{"n_layer": 10, "activation": "swiglu", "init_std_down": 0.00324, "lr": 0.01, "lr_mult_o": 2.0, "beta1": 0.9}
MLP neurons of a small language model. Each row is named by its layer, matrix (gate and up: input weights) and neuron, and shows model dimensions 448-543. Each number is 500 + 25 x the weight over its row's rms, rounded and kept within 0 to 999. Numbers have three digits each. A neuron's up and down rows have the sign that makes its largest values positive.
Before each neuron's rows, "fires in" lists the words (lower case) most often at its 100 highest values on Wikipedia text that the model never trained on; "fires on" lists the tokens most often at its 100 highest values on Wikipedia text that the model never trained on.

fires in: "would", "could", "did", "can", "playing", "pitched"
fires on: " would", " could", " can", " Did", " did", "play"
L2.gate1124:488470487527502496473486480451511540523500489506499503475501502492510509498451514456542527480532522498506508442509510530514527481538493513514487466500496508504532467499476524532545524528514508505519510518523536507525470467489488499497466464493552500473515471479515526548517513496503503492
L2.up1124:540526491482481477481523512529507483514511515474496484490499524491493505513487476502510490502469498474526480494518476476470505491500460509450512463519496518524515522501500502474482503537537437514476507561483490509494489497482488500527513568452485496511534491496522509505515488491460528489

fires in: "by"
fires on: " by", " By", "by"
L2.gate368:533510493525492463502478489468521528469514486484516532513467515542490554491497493478548466517488501537503491501465491507498525482482507508527496518490479502493518495505511500510509517500532487487493467562517490510549503497482513456501482483515536505480481491480472513529524489493540482512
L2.up368:508481493491553473548505465508496483495555475516526530473448500530509528508488507493492518465469478520523553488471497502465498502508547518551531493513538519488504459503514470474490458489497508482525466542507478497509483480539469466505498483530498545526473544509498501502504490484513448504

fires in: "for", "of"
fires on: " for", " of"
L2.gate1163:495476508448522477529479523498563447493538504571486487475503505530504492466490499548483473494485473508487527516498481455570500485477504518490483523510489493467514484527525495501447524481517524489488504457475483508498548514496538492542555511513474538472495492510453502512471492513531477495
L2.up1163:494514497474511463512431524504527505489511499514501514436521493486513474532519511522502490493537546492507490482492521501524490492495519515465493516493534506499501478544478521524518513498479532533495502506560505500476538499495490469526470501513506485491471498501477522493515472503461480486

fires in: "that", "about", "decided", "on", "observed", "discovered"
fires on: " that", " about", " decided", " on", " observed", " discovered"
L2.gate869:493496511508524493506479512521467513465522490517521475479495516484508526561493485495493494544504533475483460490526519529504486491438489500515500494463477472535452487518478502497493470522513510523466486509486481489451536509490486542453491541493497486472458503514505441448468489516516480505
L2.up869:515501526504457513521527455512472465494471494517498471517493484518504489498498496472468506552496519501506460502504539524527480491465501478504498512490518507490502484518490515492546442560496469512518459474532514515529545569505494519536494564499443466519452509545478447556506462525511548556

fires in: "still", "became", "to", "into", "as"
fires on: " still", " became", " to", " into", " as", " now"
L2.gate99:508464480489503509526513513496468474437481510546480478463527515492519464506521513524498464457481520524501559464530512464439510496458509483500481426521512487561526506501514475468558521494489516442466522489444530518501557487535480513532534531480498513504474501504508463510509509481502524504
L2.up99:512530497471463506477502485525483490542455518483470455507514491518494481498470514490527492499537475489513498499522503512528540498453489482522464492533518520472486508499488512520534523506498506551509500492514504521490442535477502503529492494552497517474542485529509535449510470493512492505

fires in: "between", "both", "of", "against"
fires on: " between", " both", " of", " against", " Both"
L2.gate1810:413529488512506473501521455514513503490511491482510460524511491501512503508516518524494490474518468491491474505501511475477485470458510533488539482492507515500462488492508500568495517522482500512480476517473527494503512505541527468498511499503525457413491557495493470498490499502492487510
L2.up1810:500481523513479509541526506534527455473526481505511462493483448508521500491513524503548482465537430485457488508448536475479480512497540487494517497525459490486500498502539513537540513460488490465473490475518542495513514490465529488536456525466506526484458497531524528466489470446500527424

fires in: "to", "of", "by", "de", "in"
fires on: " to", " of", "de", " by", " ad", " in"
L2.gate2341:511547495489491476458490512536486534497512455483527482498525511464468503490541508465516557526534515515500482498465496480510522489478472504511508504459532514487501524501531516510509491502514513485460508501518547512471546499534498476486505514528477458473435497485532499533551504484495521515
L2.up2341:480532447507486493469524555511496516546516539490476511505518509470488466495530495509506506535471483482516527534546508505501498515483503511470506473543480517485486519469503544489519468499497498514535475487541527535549485510456502504527509479504508478463518531466532489481484483465506488473

fires in: "into", "as", "to", "cranbrook"
fires on: " into", " as", " to", "ran"
L2.gate1531:493491514511529494494480475477495511503524484531527456531513511496524512475475482511497505467483513492494474441464466483445510514504506513536476483501548519518494508493458440508494506469472529502512482485464470550489518514478507557475505503468500524482514527510537466509471510487553499484
L2.up1531:510469497463513520487522505512478502465503498475492468489490467510556525544486510494511489511521522469517469480507471462459537523490464526472473479513523510511520507496489510527519461507470527500513525486464509526478461454438511516462501513513506535460533501540477481480545537515502504467

fires in: "of", "at", "wsop"
fires on: " of", "O", " at"
L2.gate1422:501506517489510558498555456501504503509508516506511489524482487493488492477503489514461515512553486500521495496512502525511519526460500523497451474469467468473524485441442512538498543547515497522489522521484486469437544526475539520507513474460520546488492497448469471495477520497501452513
L2.up1422:470517504510491517542474503498473519499514544505467518463538518509491476552513473488466508527556525450499468480498488475508500470449489515501525508555526488483536460471474489483472516481511500546449494523501471529489518484526481504513540477498493528487512470510504496489522521465484470535

fires in: "by", "for", "on"
fires on: " for", " by", " on", " By", " For", "by"
L2.gate2469:500534505504518530477491553475492513528480493493450498439484501535527470482519484509477467489468485502485505472534520468467463501469490503481507507522497493466517465527544480490510431482508535486488520499522466449505518510483468454522479472503499505512527447539478546458510495479508491482
L2.up2469:524469512493500482525498521507512463495513500525482531516439457478518471523466499505507483538528546458490514474456520517465501477461518504539537481523455504482539479508529475481530487518502492504541461503516499470469548487462473504483480469478550508576512519510486523465498533482481521533

fires in: "of", "that", "not", "from"
fires on: " of", " that", " not", "ard", "ations", "ing"
L2.gate1830:499472550482499466481489512506497580515511525483496482479541518522497513534449484496489512454493492524527498473474538487461485550504500505535490542494456508501504495529524505514477546473507494480516474520540493493484492513496506490554452513515522541471456480503502525489497487507516485500
L2.up1830:471510529526489530460528521486531485495463518474462516480499496506505473503501486491495480549512458514556468463440477513454480530503512528509508509504543487559497500523516497512488522496545514473497509473496473471477469503514491487493497527494495495509525472491506532475505474525515541472

fires in: "from", "for", "support", "lord", "md"
fires on: " from", " for", " support", "m", "ord", "D"
L2.gate1540:510537503436496494483516518512535487482476492507514478501524518512464492528530494501490553482503500515517516481447466417526475495526525530453498494517530516474504446528528495509492471471542525496489477527493517489479531468492507480499493501501516512518508485502490490504494495501509531491
L2.up1540:482526464464530485483461472499514526474480465486477531517494505500511495490493503501511498518500480521498540531518478475498485493504517534479534531571546497499482502460482507508529483473508479476493496525513501504550493520511487456557497560493515472530489529497505535509498501455533505470

fires in: "over", "on", "of", "his"
fires on: " over", " on", " of", "ued", " his"
L2.gate337:524502496511487478483478513495540507492492487488501493502469515489521450461461478511475450501494535505484477511462479468458505497444458539508489491504502497544504497574479489510515501449541485502518503512470471493503506576493543471495473500498516482496528496496538514546513446514506529484
L2.up337:507477493485494491510503462467519465486510503526456518517529494462496493550498507470528506492502460511538479517530547504473498506503507519500489482494528434481491462499467508509521498498512531483462453511489524481473458508533457468474531526481487477489499495515472519545468548501511458508

fires in: "to", "on", "of", "about", "through", "via"
fires on: " to", " on", " of", " about", " through", " via"
L2.gate741:489509532516484496514514506493525525499498482518489465495474489471534456502541508533504441469491507495488482520540524458511478491476488498514483503511516477491528499530509550507518453506494470504474492522492488470484533535527506454516523525499483520471469466488516506482466509484500485504
L2.up741:508507505511472547524495510475530461522489527501458506467488474496537476486518511510516499522502504491477492515511495497484478486494509504496482497490528479482439495474472497462480490496482509532484489484463487441494528551508500454452525492505462462508498514557495528512496533515488505474

fires in: "of", "out"
fires on: " of", " out"
L2.gate1035:474520519486453512461471487464458479527515501511496443532448491521492497431500533509514528508527469566467498460440528536517474474525475521532509516498528498532485478525500518542511507460534492533502499495451517510509492467457502472470431467498518520478471458479565518546476462507467508482
L2.up1035:498522550494530499519559499515542506541508528558524448527461489495485451509497562481481500502526498478516472489457501509453508541469524491500504483480511471471542543481508524533508522520482454519541557525496475492517524514496491512529455509499550475523500492481487519472474466479478538492

fires in: "as", "by"
fires on: " as", " by"
L2.gate2287:538516489522553563486477463517504497520507477504477445478481495472502491487501500494514485536460558508497501510472555548505476526547501543472520508507477510485457510482526523493468465507542506470512506504464454542473532444502526476528462518544494489473494489473513530467541452491500496529
L2.up2287:484543471499523490479492498489503532532478526547464534480465458439524495495497489497533494521498514504477497481489515524462452536527514483497516496518486487527465569519495514512516490516528471481528524544480557556509489467538523468473508541493501479518534478504516475458529481483510508491

fires in: "player", "song", "officer", "singer", "footballer", "medalist"
fires on: " player", " song", " Officer", " singer", " footballer", " medalist"
L2.gate1586:523551528494525496486476548488525429510478530485475455495473490529539510498471436491454510523520503499518496489521471537505486500533544506490519517513478493496487557476532491498534478458504493483517526531476480571481506567471521453509495485513528502501513510520484486469513516476507501532
L2.up1586:502545502485489517496499545546471466537468474460498513512513525473497518526457469498501534565471517492471475518504514503496513462496528481494535494493510436517502472456467487521503512564528469518509498506512503481503513547425486498513498539501488470517533511482496516523501525507501474478

fires in: "out", "to", "top", "state", "into", "in"
fires on: " out", " to", " top", " state", " into", " in"
L2.gate2500:500512528466471493555525540507477531522484513454473487526496503548519505491483517488504526526533493529508524512486478455482518492485499462514493451501512511496475518550514520502476496446546512515531515482489455496549505452542483493533442519491516525450510481492471522538513447470498506512
L2.up2500:488513554486442509522453513514455492512493502487479503512476477519521487481496531523510513537501503502495487467470504462511526531511530541467538504526511500479517488544457500497499450491473548496490536483504432458514473481488518527494475468484507469499475477493551510499516483515505538468

fires in: "of", "in", "for"
fires on: " of", " in", " for", "el"
L2.gate895:526510480523468482513568453478551486477502468514515512533473536475499536486495506518533491490501506530486489486496494565506499495453528532441517540510514518544499546521484494500493499447488512455483505530473498463490534492483487481515518492490495507525473509520465514491533536527527520483
L2.up895:561466510510544525499472468511477512506515466508481486499532505498517540517496553522517516502497499510488523485481518496497506557511488530522510496487522508501527479549514490459463516473501516476501483486471488483519551494538480496460504508533484466495476520502506476544461501481487461501

fires in: "to", "of", "in", "for", "on", "at"
fires on: " to", " of", " in", " for", " on", " at"
L2.gate747:488529476528465499528532487491504490465537469504493482481482514480494491468489525501506500492525573516476473513517511506499488491515502496503486505512529496506502493526500559511507447506480528481521469515504504501448523490488531479517511506474501466495479522551456520519533495459506490469
L2.up747:542504550531560517510491507464468492482526544508515512460519525531492475476501517476514512538521557493442488469506477495537513512514508529568503505498474473472499497533478489532487526543520494482524516500482509485558510511513472499523509511503460526512499522470507445486538521522500507493

fires in: "by", "based", "from", "around", "behind", "like"
fires on: " by", " based", " from", " around", " re"
L2.gate280:510423489533493471529507465471516499494469467473494506492505516468503522493525512487503496541532483473514486496535522512539513499482535516480522477549532515540531520467525486476501481484518472512431518499454491465466490508474545481502501471487527512534508459506503504507488448495498477496
L2.up280:481518500502514485477504474475483528518496491526508503474529532464505510515497491491523487514528486498546455504569492521494554499502547487471503517539492499561510515525504523456493489493497467484494477517460487468537505464489529476502538463527449523517484536490542478506497506485485502518

fires in: "by", "to", "just", "after", "michael", "be"
fires on: " just", " by", " to", " after", " Michael"
L2.gate229:510491477492496558492506581507504489484511512464504482517546499512510520484506517482510469507484482476520486451463483470543544522467476524546513519509476473492533482511528531492519490524502551498508478503549509520497521511496466507487489492511499482476524514499507494468496469516482484486
L2.up229:494487491500503506481490489501480535533483472515461471455486529477501510550518482482536489487478484461543482476501492513534512482495468528522506460536425521465510510499528508511511505516513534461500513513523484518518467519438510489464470475519515492471512505482495478493493469527521513486

fires in: "january", "to", "february"
fires on: " January", " to", " February", "ab"
L2.gate2476:487446448512549477549510531480496484471467505471494501506457479499501478500487480508503478490436483508531509545553476485495462506502476478543453512510523472485496537519485517477512475502514482477452486517499460531473509524500545493509463478455515512486490534495505453472517443511522526493
L2.up2476:515467524477508502519445530518489547534488519472483528493507498522477540498516494480507515491516529511477487550465456475527488528489526497488536494472495510531478495480526513525478512557507465472476523475540481490486529525492488507500515534512501514508482443484478490514497529487505519516